Part of a small language model's weights.
Size: 10 layers, width 384, 12 heads of 32 (4 for keys and values), MLP 2048 SwiGLU, vocabulary 2441, 29.5M parameters.
Training: a variant of Adam for these matrices, 886M tokens, 6763 steps.
MLP neurons of a small language model. Each row is named by its layer, matrix (gate and up: input weights) and neuron, and shows model dimensions 256-383. Each number is 128 + 24 x the weight over its row's rms, rounded and kept within 0 to 255. Numbers have three digits each. A neuron's up and down rows have the sign that makes its largest values positive.
A block is one neuron, or neurons of one layer that tend to fire together. After each block is what it responds to, as a language model described it from the Wikipedia text at the highest values.

L6.gate310:148146131177152129072149118132109145120158102115113127146105130126126127128146116075201163122114119115096123155196124127144156137080088103124113179123131140105150166095124110113081111157127119131142111114182176088096122091160120117125125135153099110137124118133081112117193106102143141114155138140110109070084171115098182081082110134161138099134108120122102161132133111127150119112089
L6.up310:115133136121131092132112110098117140108116118085117140085145113143169125133074128113128172147125123167134096128148167120119107138110134160160083115181134170145118116131122120119122134135112123113099132130129097133145113103146137124122157120115157139089141107198153129140090122121112145108089140124165120133139093134157077124157140106074077125099127092130117111113141124148119142148114
L6.gate432:159143102144199132147136146109125156122146093133122115153122152162106180128121143111141112114135174126120158147168120144102144104113155148155133127113114128154172133103110093127110148134102086095136109104143141130143141167158109114092123116091102135157098171128100118120119122137103093100128125156138162115147099155142100127139106079208101103130127122146088144117142141084145128123168
L6.up432:122157099113146120123109095173099108140118100145147130147173163093124126174117142078091144167141139121131122084098132168151088136093167104095137130160124152124139107118118108137126140138143103125137175124134151135069130145126138081142168123119097113126115173143160172114163150123147162107132128115134130182102124141113093111134116146135108112103131121127108109142121134195158127069146
L6.gate454:127121143126099125097140112142106191172136148137158080173161168119102118131116161108117067128126151159101144127112142070118134173131146130124133133107133160134111131097149148125085119170161115148095163148158142114153113105127103137177164108145133159164133132122076144143107130151087098132134104186101082126148112112136128157134140133141167100106130111130149159124130131118118135183102
L6.up454:158133155157108124123119148129129132158102120138099097118116115115058182134135130116135191169137129087124100162097086105137105138135071159081127130134103139110114154091143120115153122116101128100148106114115139095068143126187149107105119127125099162141142095072163150153123105151118142125097164102141084109099136138104119112116109123143144155135113130121097147112158087175134105134091
L6.gate1087:116120069114104148094147123121106133130110067131136089133085128110147143121085101179110114142145152117129130135136135129137166167156185147108127174104161128190127131086142129081091135112166173123140091140150134121096115114146131125103138131106139068113114104185114125171143158161114121113113136121139073126142149134165156130054080142123151119111166150132153119118126107136123105171117
L6.up1087:108137167148090134100121154169151151091104113123110161106174158095141125100106164104132133154120118140164094089149176093123108130154157128136106134127104135118113119075121116162163098152098141151111085146113122143139124124138150102181147166113139058151125132115139127150134114108076144121118177175094140119149183164078123126101101127127160103130191135110113119100138110128121139135126
L6.gate1206:127129106170129111103093107137109151150117127122125146116116171130084134136133113175073148136143123095099125137096144133150127155101128148133131112120144142144104184099153093109104135127133136092109120112144118063123093160130104117077095147135146143149109105116124143159159156113120142131122143111116097118081142158132135091074106109131138142129100145173156139149147107110126114116129
L6.up1206:158117107082114138107148117134134107106115116152114073136147147085144139077163156128127138113110165108139150155122098157129105120059059107147101173150117117172102112136108179123096118091161103161129115150109152072103123138138129094139144168130085173130200095123128100138122162099069116133124132133149097144142130120113114129127179090113135082119098170119094133109148128106157153132086
L6.gate1436:105119120138140121107131118137158142132115163133149127156115135153137172124114123144102116123128146161091158141162151152137181152115123166133123170131096092141159117195145132088118134130108149144089112154127158072087117122166109126169132191135116162143055123125128154138134136118126151134140157122128080148112128163109154128127164092140120138143121140147110152106184137104139102132133
L6.up1436:149135143121110145140097133121138153174137113173124162072148145099154153089142096109088121139172126116152106148143133096114121157129123111159116074135111131120125143124140131145160122176110122119133144118114150122125104172123126113116202139152118120112111117179102121124103100150066127129131094142126169135135103175108104136125108126139116130129130088116117122127173107140128137149120
L6.gate1600:139175147122122112111128089133106154132154142165124126110091113166099124102117099115142103147175098123112094126160161133140130117124127081152091165174118145138136143081161113076140144158126128132094169145143123096107081140132117137084162125080112154129117094114144127192166101146130115125105154161112114120137103143145123102123160076145103126127118148110148153136139126165110159114096
L6.up1600:132159151116157117100137096133130138094166148143136128121153136137124111131095133138159115144147127138125091146111140132202069129151143162154122127101155192148156181105138098131118154155131122135120117121135160170104076123144156148063182115102107148142109137153114089114152120122120129121092124117163116142095109114137125128111118147176125098084148156104161164120121173114126121121125
L6.gate1836:150117106155139155096153124143112144060110107189202119133125150148172112131116114132124110089147136153106107172121136172104143137092127159155140117138140131103141148120166134110113134144118132105102081159163177083137107140176122084122114153134139100140122132144117119107110132119098098136103151128150081115106160103106149130132131105166153155132083106127130153105138132109174121115137
L6.up1836:144085101121151170150140136154111144075117178157124141104113147088151122115119104094147129129161113118111083139159120164111086060074122114150106121125109114150138141136116122107124131106158121120086090130120121102190114128147120090134135082174132107103093133124118145136172118170125123103105139132074117167153084134115112192087126120141163121140114112113091116129103132095140138084110
Tokens just before a year number, such as born in biography headers, in or since before a year, c. before a date, and month names or commas in dates.

L7.gate1067:090145125187081173093103162095147151155129123167119148113125155127108151122144156120177141170115098120121131096148119120173145157129121136106122090094104139138137123079112114129219130148107132109137120137119163133136127143079153105086131120118120111119111123087116104094136142170154115137155095098139191157181087149181137161097133100155111144135119171156121111154133104119127133119101
L7.up1067:091151136133049110121111120163132118159147079118161137128163105133102167165158130105188146143144161114125147119169117111155108156115148157162146113131079105152118125103106119099165150113108115104143116179125108149147155125123117124097157143161123102113114102131128146138144148089169121150127119122095112144191129112133128109105135080157139086111122135174127169157156135153177117082123
Final token of a field name just before its colon in Wikipedia infobox lines starting with "- ", e.g. Molar mass, Postal code, Density; also section headers like Personal life.

L7.gate1830:115198148146136124134090105181168133092093133176122117148144126117125113147124133115126143141142139153112133135096115136140162134133100123134133106139114131120142156141110106137115134122180136106107104098168138136096155113185172127118148166127079173126175138131123139129139106142144114109144100143151105124083107143136147135095115141122128139158095119180110108141144119119107136142120
L7.up1830:117143146132134083126111092107073090181113114089115142113165102084122136143113160101122098132147110129152110096183136141143116116131168111113138110086137126159157114118139132086122168130099123109136101183122142148108152136146082127121116100136107087130082164133140136162141132103162158108122168163106115154131122131128149117114123101112112167154098083118147079113111163108133135134068
Tokens right before a date or number, strongest on born in biography openings, also since, until, established, approximately, month names.

L6.gate3:109105139108128170164131091159115165118158135119146112115146104113136196150130151104129157095076169097145127097171107121140135160138106071129089129121148173149111139092105155111123148203133143056109094124108115136138103151132137134136153157091161106063164102140104123101129161123110093094168120147109135117146118113121126131118142136113131119115133130140167100131139136155106166141116
L6.up3:166136112161136110139130149145158102085122106145179127114149066133117167120134125171165150154117126119112092138152123163109090105152140114136129145172132140143148120125125092130136137161119091112162125125138116145118179072124125101108127096137097095119107145130116133132148098105137121129128141132115137142123103144135134157126069148124110180119174098109135132108126127084104144142091
L6.gate232:096113171120175100123134159121102201143101143137134132114138133120119185139161141122117121111109143092120148129154096102125110156134119110149127125099129136140103149106144119131151133124095153141089117150106105117140159153108122092129120162130131143109111134141131113115137145180093159110168122214122118150160135133126122152122142143119113145137116157145151150111163121118124145082111
L6.up232:120123116158169159158116167152098149124107111125136126118104131126129142156150140106082089119108114143087124152130097114126143138137094123170129107107128167149099113163144114158171113125171115082136138134100126124144113163158124172092092169166140130111144117179115082131171143130115111153158115121161128143073107127129126143124082118114129115114147153140139114116149123158110138087190
L6.gate446:104144133102138147109153154105120106115165071123172095133142106129134115105149144121117128119156120094141149144161105123111127110082144106144140102123178129121104099110126088105131135153134118093087150146134114104124146121112143109153097120137101148120178133104107128127159130152130107124134093190134105104164104132150131154171127130112131112105141096141135152163143125143129130139127
L6.up446:132137143155094093120139142096133189138123158121136083144097076092126127132150129120162147140150093122125165146150113101124099108077101105136166146097111159150089092116102125134117123166148215167105144152160126137149140181126152105136151194083126144130120158106093104129111164106123155157138064110115097115099131167099107120131132161131101127105134111152148118116141185105127103145114
L6.gate546:114108121113123118126171076133157127125126155184141178127136158100117144105180135144115095161101146105129139122154144141123094176076116116096122072092118160123126173122139109161098130161155120141078095098142101133128133139146134121111107145152126143117116119133104144128181137143122128145144110119163108093135130146119122131110129143128170128120176140163112147160164156137087159120133
L6.up546:148130138123153131165160145119109123069125114136140140104137133109147126107193116089107124114166127127091143098113120137128161118086103123137135126109159122084154137157124093143126099129166128141090101129114135154164126147120126158104125150141105144082104160133168097118176151119124113139108146138159114094120131106177116142107115129126148125156148106116146127086141142160174153120148
L6.gate1831:136172171111135108125117127124107147114112124120116145124136142136090140163133082109126126081114166158103139107153175109092144137085120114128140150140130114131123144148091115077161116150142119164111105125100143138111143124146166092176147080128118169151136122107082099136139124120092105112168087170113132144145107144125105149135138114140135103117113137137128132128143146116143148126108
L6.up1831:131076145133111137152180152124125150099152116135121128112147094149078194093089106116131133090110134118153153144134182146072146107163131133122141089105152126098102120112092178120128117112139159134129132150089141163104166090151105166148151147098173205147148096168124105103130094112153134065115121174158135113132159141143159171112134137116181094082136124149134127123130104145077187130113
L6.gate1834:135139157129133149113123151107107134150114098154142166159115148138080122129100112131085085135134158089117111171138106116116125166126125144119115163099168169151121143142136134166170128126137139116114118152141112153136136112146171110130109170188114111120117149144137134118152125120081119113147082124144136153191095210128125129112093149128152146115156101159166139144142094123164148104147
L6.up1834:104117162086129109131106134157126100128157078097132117121116057109110130129133129177107134100165105146163174134182164099128115130119117124125086137124141195141135137169146161156143133168130145156138113133111124166159082108127145150096119134156089137130168149109142154129142136113121115098107120101087148128156114113133129117126080101145136118111115142171126094142122151117136151118113
L6.gate1882:129157089129132135135120106161131135128145155091160080132104102114100184132132159157124141114147114085152072109120115105141089129112106104162138131066117179124122121144125143120124120139145123136128083140092137146146144114086133115164123112147154115092154139122137105145167113121131124128123105130119150107158145108132132120144121152181115144132152100186111112100189113166122133111107
L6.up1882:107160159112138136122177130156126105123136119146167109153145084166132163127110143101124115168117091120102125134115106152158114153131138133153118143134133095167132111129127105153113115106174139113130115194122108141130130160097154115131124110170148116087090086130136133112125135129149108124102170143136090119137137087139118114161062152135111109142092136162138156103140140102132115118122
L6.gate1991:150159120123110114116147109143149131126132097135203109146107154153140157144090069108149044108084126096140136140122128126155094164105120161112088117139120135104105130167113114119173128107094132131142138090121165111134128134133165114144108110158100131113150158126123086115150152152116118069141083108102132114079107139158140106150142165146101153123123133137146124138159124139105184150130
L6.up1991:143120096122127143086103135117158090132122162128141123133116135167130117099095117090139068134124108105115140105160111108104073112126132167146115126104167136186097111147150091111124105157111107132165142089094101140081077133140128157100115117145112084103146133120104142121159146110120118104103100100107161129086139175122119153139142117163110115117134128125096114145104155124129134128133
Short subword pieces completing a word after its opening fragment, especially "en" in sc-enes, also sc-ores, g-orges, endosc-opic, att-empt.

L7.gate1964:121152143141150157123156148147112109131131109117136177119129132135077129147132160129126129095146132112075095082164138101141134078127131155090087094149147100125132139119147128114118150192148139132089134132071126157107112141114124157152101119120111086102158135127152164148134107167143120118100151131146143113155122144141096106141129145097099101169106117140158138123121108109141158091154
L7.up1964:122117125123136129179127160154104105129129131136150157150140124118084159169147157092100104123146148134102144070145116155116095155131135142117087132125151132125134116148177110113147149109108126148154081121143117173157076083136144139121110145119114111102128106152138087084153110130078139136108122122132148159157119127161085126123102162168108094129135083112115127110131132116140154126138
Unit tokens in geographic infobox area and density figures (km before ², sq in sq mi), plus census "housing"/"household", place-name word pieces, and his/of.

L6.gate28:137129169112135146120151159146089154164214147109140125154111130128145144126160175101142133095125148091089099126122172112106173146132111127073127114087141128142137131065145127115135120158139138134137108147134165145125124151118142145139127126095130155104189163119113083114149123158111175106155069156123103111122107146131094163126158076125113155120137159164163137135161097167120159088125
L6.up28:111147131147167172101103134112123104122139074126127121137076125110132167162135106117151139147095197117142108113133076104087118157116082134115088141080109100069146108123138122143114083131133138098118153147130106134127108102116115151096117155126134103146164139128166120066136121139135122101149115140153119135138177117121135139148125150105131117126183152114137123139082145140134138117093
L6.gate144:123155154085099104142150107102139143114114122103159129139148149103122142190149132110126109134185155108171150133128147141123125149131137107115157144126132165102196150112146128076131129149137146083118087104122150150104123118170129134171175196131146153097124153154171132113125135148078121138102114088142149133126143162164171123098138095134114136145151097116124169112145159135148147092132
L6.up144:128123087131153157115127139140132115120135118151141115156131124136122086100141114124139122132133128137146140182105131126137123106095085119153106155123119149118149120119138168136097169115090103127128134114103136118121147089088070130128128134144108105102114122151145148101152141151111114118134103139101116091125154142168138183200159159113097145127158106106141122135117103152100116088080
L6.gate411:140122119103174145139112140126109152152166145132131102146142121143118134144164168120104138101127142084148176090086128164151135127144139090145110123153106123098104152086153099090135134122154157160098103139107128071109126135139153155158131122140125109138150089131126146105125112157090111135156115119119143134111108139139113122133154108110124139161151138167161166129159140156138121124122
L6.up411:174130119113171139128098166155147141162117121133124097123100108117124144117116148157146138117168189112124106102120131101118125116149121141133073156133140115101147136100104105138108133098138128101075134120143105110095120093120140137121136134076075135145148137140143105100086136159081142140129128115141139144100091174133129083187181117108126095147115165135112114104115117125168143115125
L6.gate1023:153104106108156159153100104116149114131124130148100150098128135114182115137138128183177167123102149131120131106086163136140129152114137102140122109096097133103108170165166096111149126125150112146117116131114107107158115158142158123147127152131153094119119125127114096112105129114129160151146138106157099125140127081112095143140117133130151128113097140133157090137132142119175103129145
L6.up1023:135147124139128115123118134095095167151145139088142086095140155145192152106121134165148106127138123124153160140138159118139115102138144114104100162102122152137140153109099146106143126136122139103132112153118089131153148110160124157088145128106156127119168119111121109102162102128167110135106129100131144139173164123138113093118092146085100089146141101097157056131157128098133139108132
L6.gate1212:125124183131089114116119104133132122154134149167128098124157165144150146158149127114153158138141129123112150130132078165106120103119165106112144125120134125134126161098149103107137119126091144131127130146138169135129101124121125118133137172177123087148144107162138171080169134146126156131160134139110137179107146122194129097135120132161099132138103085191161164115143123135142139120112
L6.up1212:124129145090148127158114110137141118115141152170093167163145092105120124153126121112128127095117125175111116091134146146122123170147144147133086116124127141104126138147154089086116120136138092101116133118096156164158184094147133075083165140108126107166088106142140108144105112090121138129088117128115163137123122096112098174173162101108088121147101152140141140143127147121132089119109
L6.gate1386:115127124057131135098119111120124163129121112125156115097120141102148144122118109144131116122131133070145154104127116164097126128092118146183122170149140111143136155127141119101173166149153111123155115099146147139114131073149142081123184119165177124096106123121093096123135128145149102158176133126157109099171149153135123141162116085156145125141117106135149106172113125142143137131104
L6.up1386:131123093154093135133162111129081122144176117112162133151150133136150161166154134165139158122129147143120092114104140129067147123070097144146099156171138139105138136110118112113116115088124065156123142090176144131116142134156119098159139122155111135103103114125155109102176130161105125160139068153132106154136126175153141158093120157128158159172124130159148130175172107169127071102133
L6.gate1846:129142147147112132146131110123108166129141135181148091132111132138103112152137127118141136134129129090167164082085159142136146119121188078102148106076145139155128171143138120119089109136105135127157088156107136140167155129145108136114127134119123124132140132140104130105166094143148113165138138142103118142146091141119096139150143100141146120138123120141142160172152131127162141147059
L6.up1846:069137172135161161119102127121130088121126116135121132125132111143140119142110104156153143120157130112161097117145132141081151109134162130097156167109097115150151104114150134110165121126106141127126145139102166156172133109109179175141096147128146116136120091110116134100138054119148130166187130078146124134156144119095129161135143095183139111153129130135110110132119110154136133126117
L6.gate1868:130119140132114145155101133133137116122155140127155120130146079096128100115142100140169151080144118089132117101120096155128110137099127090136134132099129140132135144097109109116111111133130160121113097157099090140125151133129129112169123127121169116119086121135153121090071102154144141154159153165153166119150129147169106142153162132129122129141114111114140119161144190135150106116149
L6.up1868:151123141114135138148135092117189180127126063126154118166106175113139141143141118091138142183139127127130078141109113159073139124128120128131111145129154126117069176123162120151139097140115096156115124144110158097123150106166092141148146144153113082106123137145134106095105135139125117120167119129174170138104165121135141152130148130097139141126155118148164161151089102134163120128123
Line breaks and opening parentheses at field boundaries in infoboxes, match records and tables, e.g. the newline after a match date, the parenthesis before CEST.

L5.gate938:148129106138101153106129132116151155166125171120162137113180121138100132110086109131129110108185127145149142126155146171178119097111153087135114117107136147090173190098097123099133105161117112103116083122111133175120132187134124108136161132171119116120145141138137114119151134112135113125126160145141111083124094114123142178144091102131109132141152146135115123162122164112118135113096
L5.up938:167092109140102110125146124130142119205118148109130148134118088149102125114107106101084104132149179137107123162144077113134106137119135150108117125124075149101136114107094161157087155109086109142126115098156099106132086149105142171109123115130071100162151122157122072166158150101147137133117090163134125100105145109094107098138101086154118147117123151161089150128140171149104117119057
L5.gate1015:119152125151117105115138164125109161153090137141138138133133114104121101116127119127116099145125086116139134154171125144143108114137113144134138112125130146087127149103103129122113159131116154106078104129152126122125119161170170123141074106159123077138169139111143139100154116109129106134109110148169086136108079135129095121102144106140108152127116125133158113128188117132149158131131
L5.up1015:136131128173152132129130164134120162158147163098114115145114124112135124113178117114094104127152124151146147146136158090118095160100122157119102111141159113129129105103103138124116165126122121177127140110160125132121072154138157120145134100124114104146168134132110125114130104127120161082071133124178118119133126124141103074135120135161111097135139162110109132127132079120149125129171
L5.gate1130:119087138106112161118141126162082127106115146148123147119139090144116157135157138117095144092106147158123166122094159165144117119182129142178132111146117139147109143150113098093122100123151114105115060144133119119133127154188138107141150093110174113139105122156165118117115114122148130175148103116160160100132110111116145146123167111147104085145131099080115103125126143129101104102136
L5.up1130:136122124111117114121127093088114159150138138122106112096113123107117180129111124146127062126122099114081108145094102103152103136068145147111152110132134163138134112125090116165130139130140120070086112144098120158122135139138158159134136129121138140128119106138136184106092127139091163115113146126193109103138129146136129126161130116126134102096085127149113136136114129146116109147120
L5.gate1209:093101140144100122124151146102152155153185147139130136110119138106128123134082145126149108143116157119173148110113184112115166137148146125117152114098129134114146105122086114085152114141107128119113107133130153103093128112087128165153144124147102127098080102144103147110097133123083148156150109142119122139164161115095113149101112131221175101118171107107155121112120121109122135141099
L5.up1209:145102114117106097120140098096126146135115109125170118125128122097123122146107102155090151138101116098166110110120124151120135144172115134086130083146108155127131080154110154111115137123168131124082152065148143107119122146067141162134133127109106104138137111172121108111135111115115134123111114121115138147120157122159118122068147133118114146127069158189097143119141119128119124104079
L5.gate1316:165144177148165115089146108088122158121136158147133143123135108143110124109093172125142145124087124101137155105133160119119152137075163077143161163136128131159122173097155112114168091096116154132143093188134145141158143160092148109116125134144137131120144127118122153129112082120114093110080129103129101122128121095147107129132114087140101160120165109120133163103116148100134146132101
L5.up1316:147134138159132146157102143141123136145127154126123144107153127138127116132116115143143134145109115146095130152106114105092129104141141121111158112144094163182138164081127126125130138120146155121174144099161107134109099088102141140119136113099151062161127166091139124128175116082128172111129134072131149117124153123079166155098132135102150133129136137114101138109147177128111162093127
L5.gate1493:145108135112110125129160111128111139159118157115135131063099107104115118072138133192132130107166161114100135096104146167146110132072107152124085158139124129142137131076123121085093105136114148107112106125128144117132106136135118126123132179132144131131146130106110114121130148149137127176123137142131102129111128079132133124065112103148111158169131143122105163110165174142149147148103
L5.up1493:127140100148116134113157111116095141166127137154091122118118084102125101139129124115148142187168167119087140147136129085138099162123080170161107123138124176105161130105104126108112141135122163129123117121130168130117127133152105136123133121139062134113167103104107113111147146155088095133098100144141105158132117132103105111143114070081116100108117122130098135113109152124137138153109
L5.gate1522:121108187176098145108136138135111141122125135184159127149159149106120097108170142180140115105136138119138107103127140145157124100134144111100125098106136159127159182095092113105144087133184140107142085158139166081140172151148122165118132128139147134128149117104128166171169129130120119166161148118168084096181121106104124124141152110149121145164110133106103144141147180126133135120123
L5.up1522:118142133141109089164153165114148144126106140136159148171139124132097111093156169119134140110125144137086099107168118081130090108107140145107124095130121153174179134129124096143106087106130112124117137143126115089140129125142123174173130137145103116123084153148109108112128131108104132124126105115144097083157121150169153127103139101163113164130110086139094152158121165103146137129116
L5.gate1829:137110151155125136148113113129157141076119126111109118112146098160151186154132133134143124098130119158096138114116133147136134119143107144150118157109148176146160132192123124151158123171114134133109105147184141141150140116109126131167137157097112120111085143121122140129157115141109130145182109127156113097156143141116125160156105168172132095135155134144104172133151168170097111149078
L5.up1829:138148129133141108100097070106155128138103093131137117129171122105135125110106132131170106131117141158157134114140110178092140127135120140166111105130140165195134102133103159155174129125092117108114113124111163164073132086141133125139139140114125115113152176124111128124105137126154094128084103142153174121131132138093154178130138143145129166111161141169104124145108148133116149088135
Month names and year fragments beginning a date, especially after born or on in biographies and tables, such as born January, on November, 194.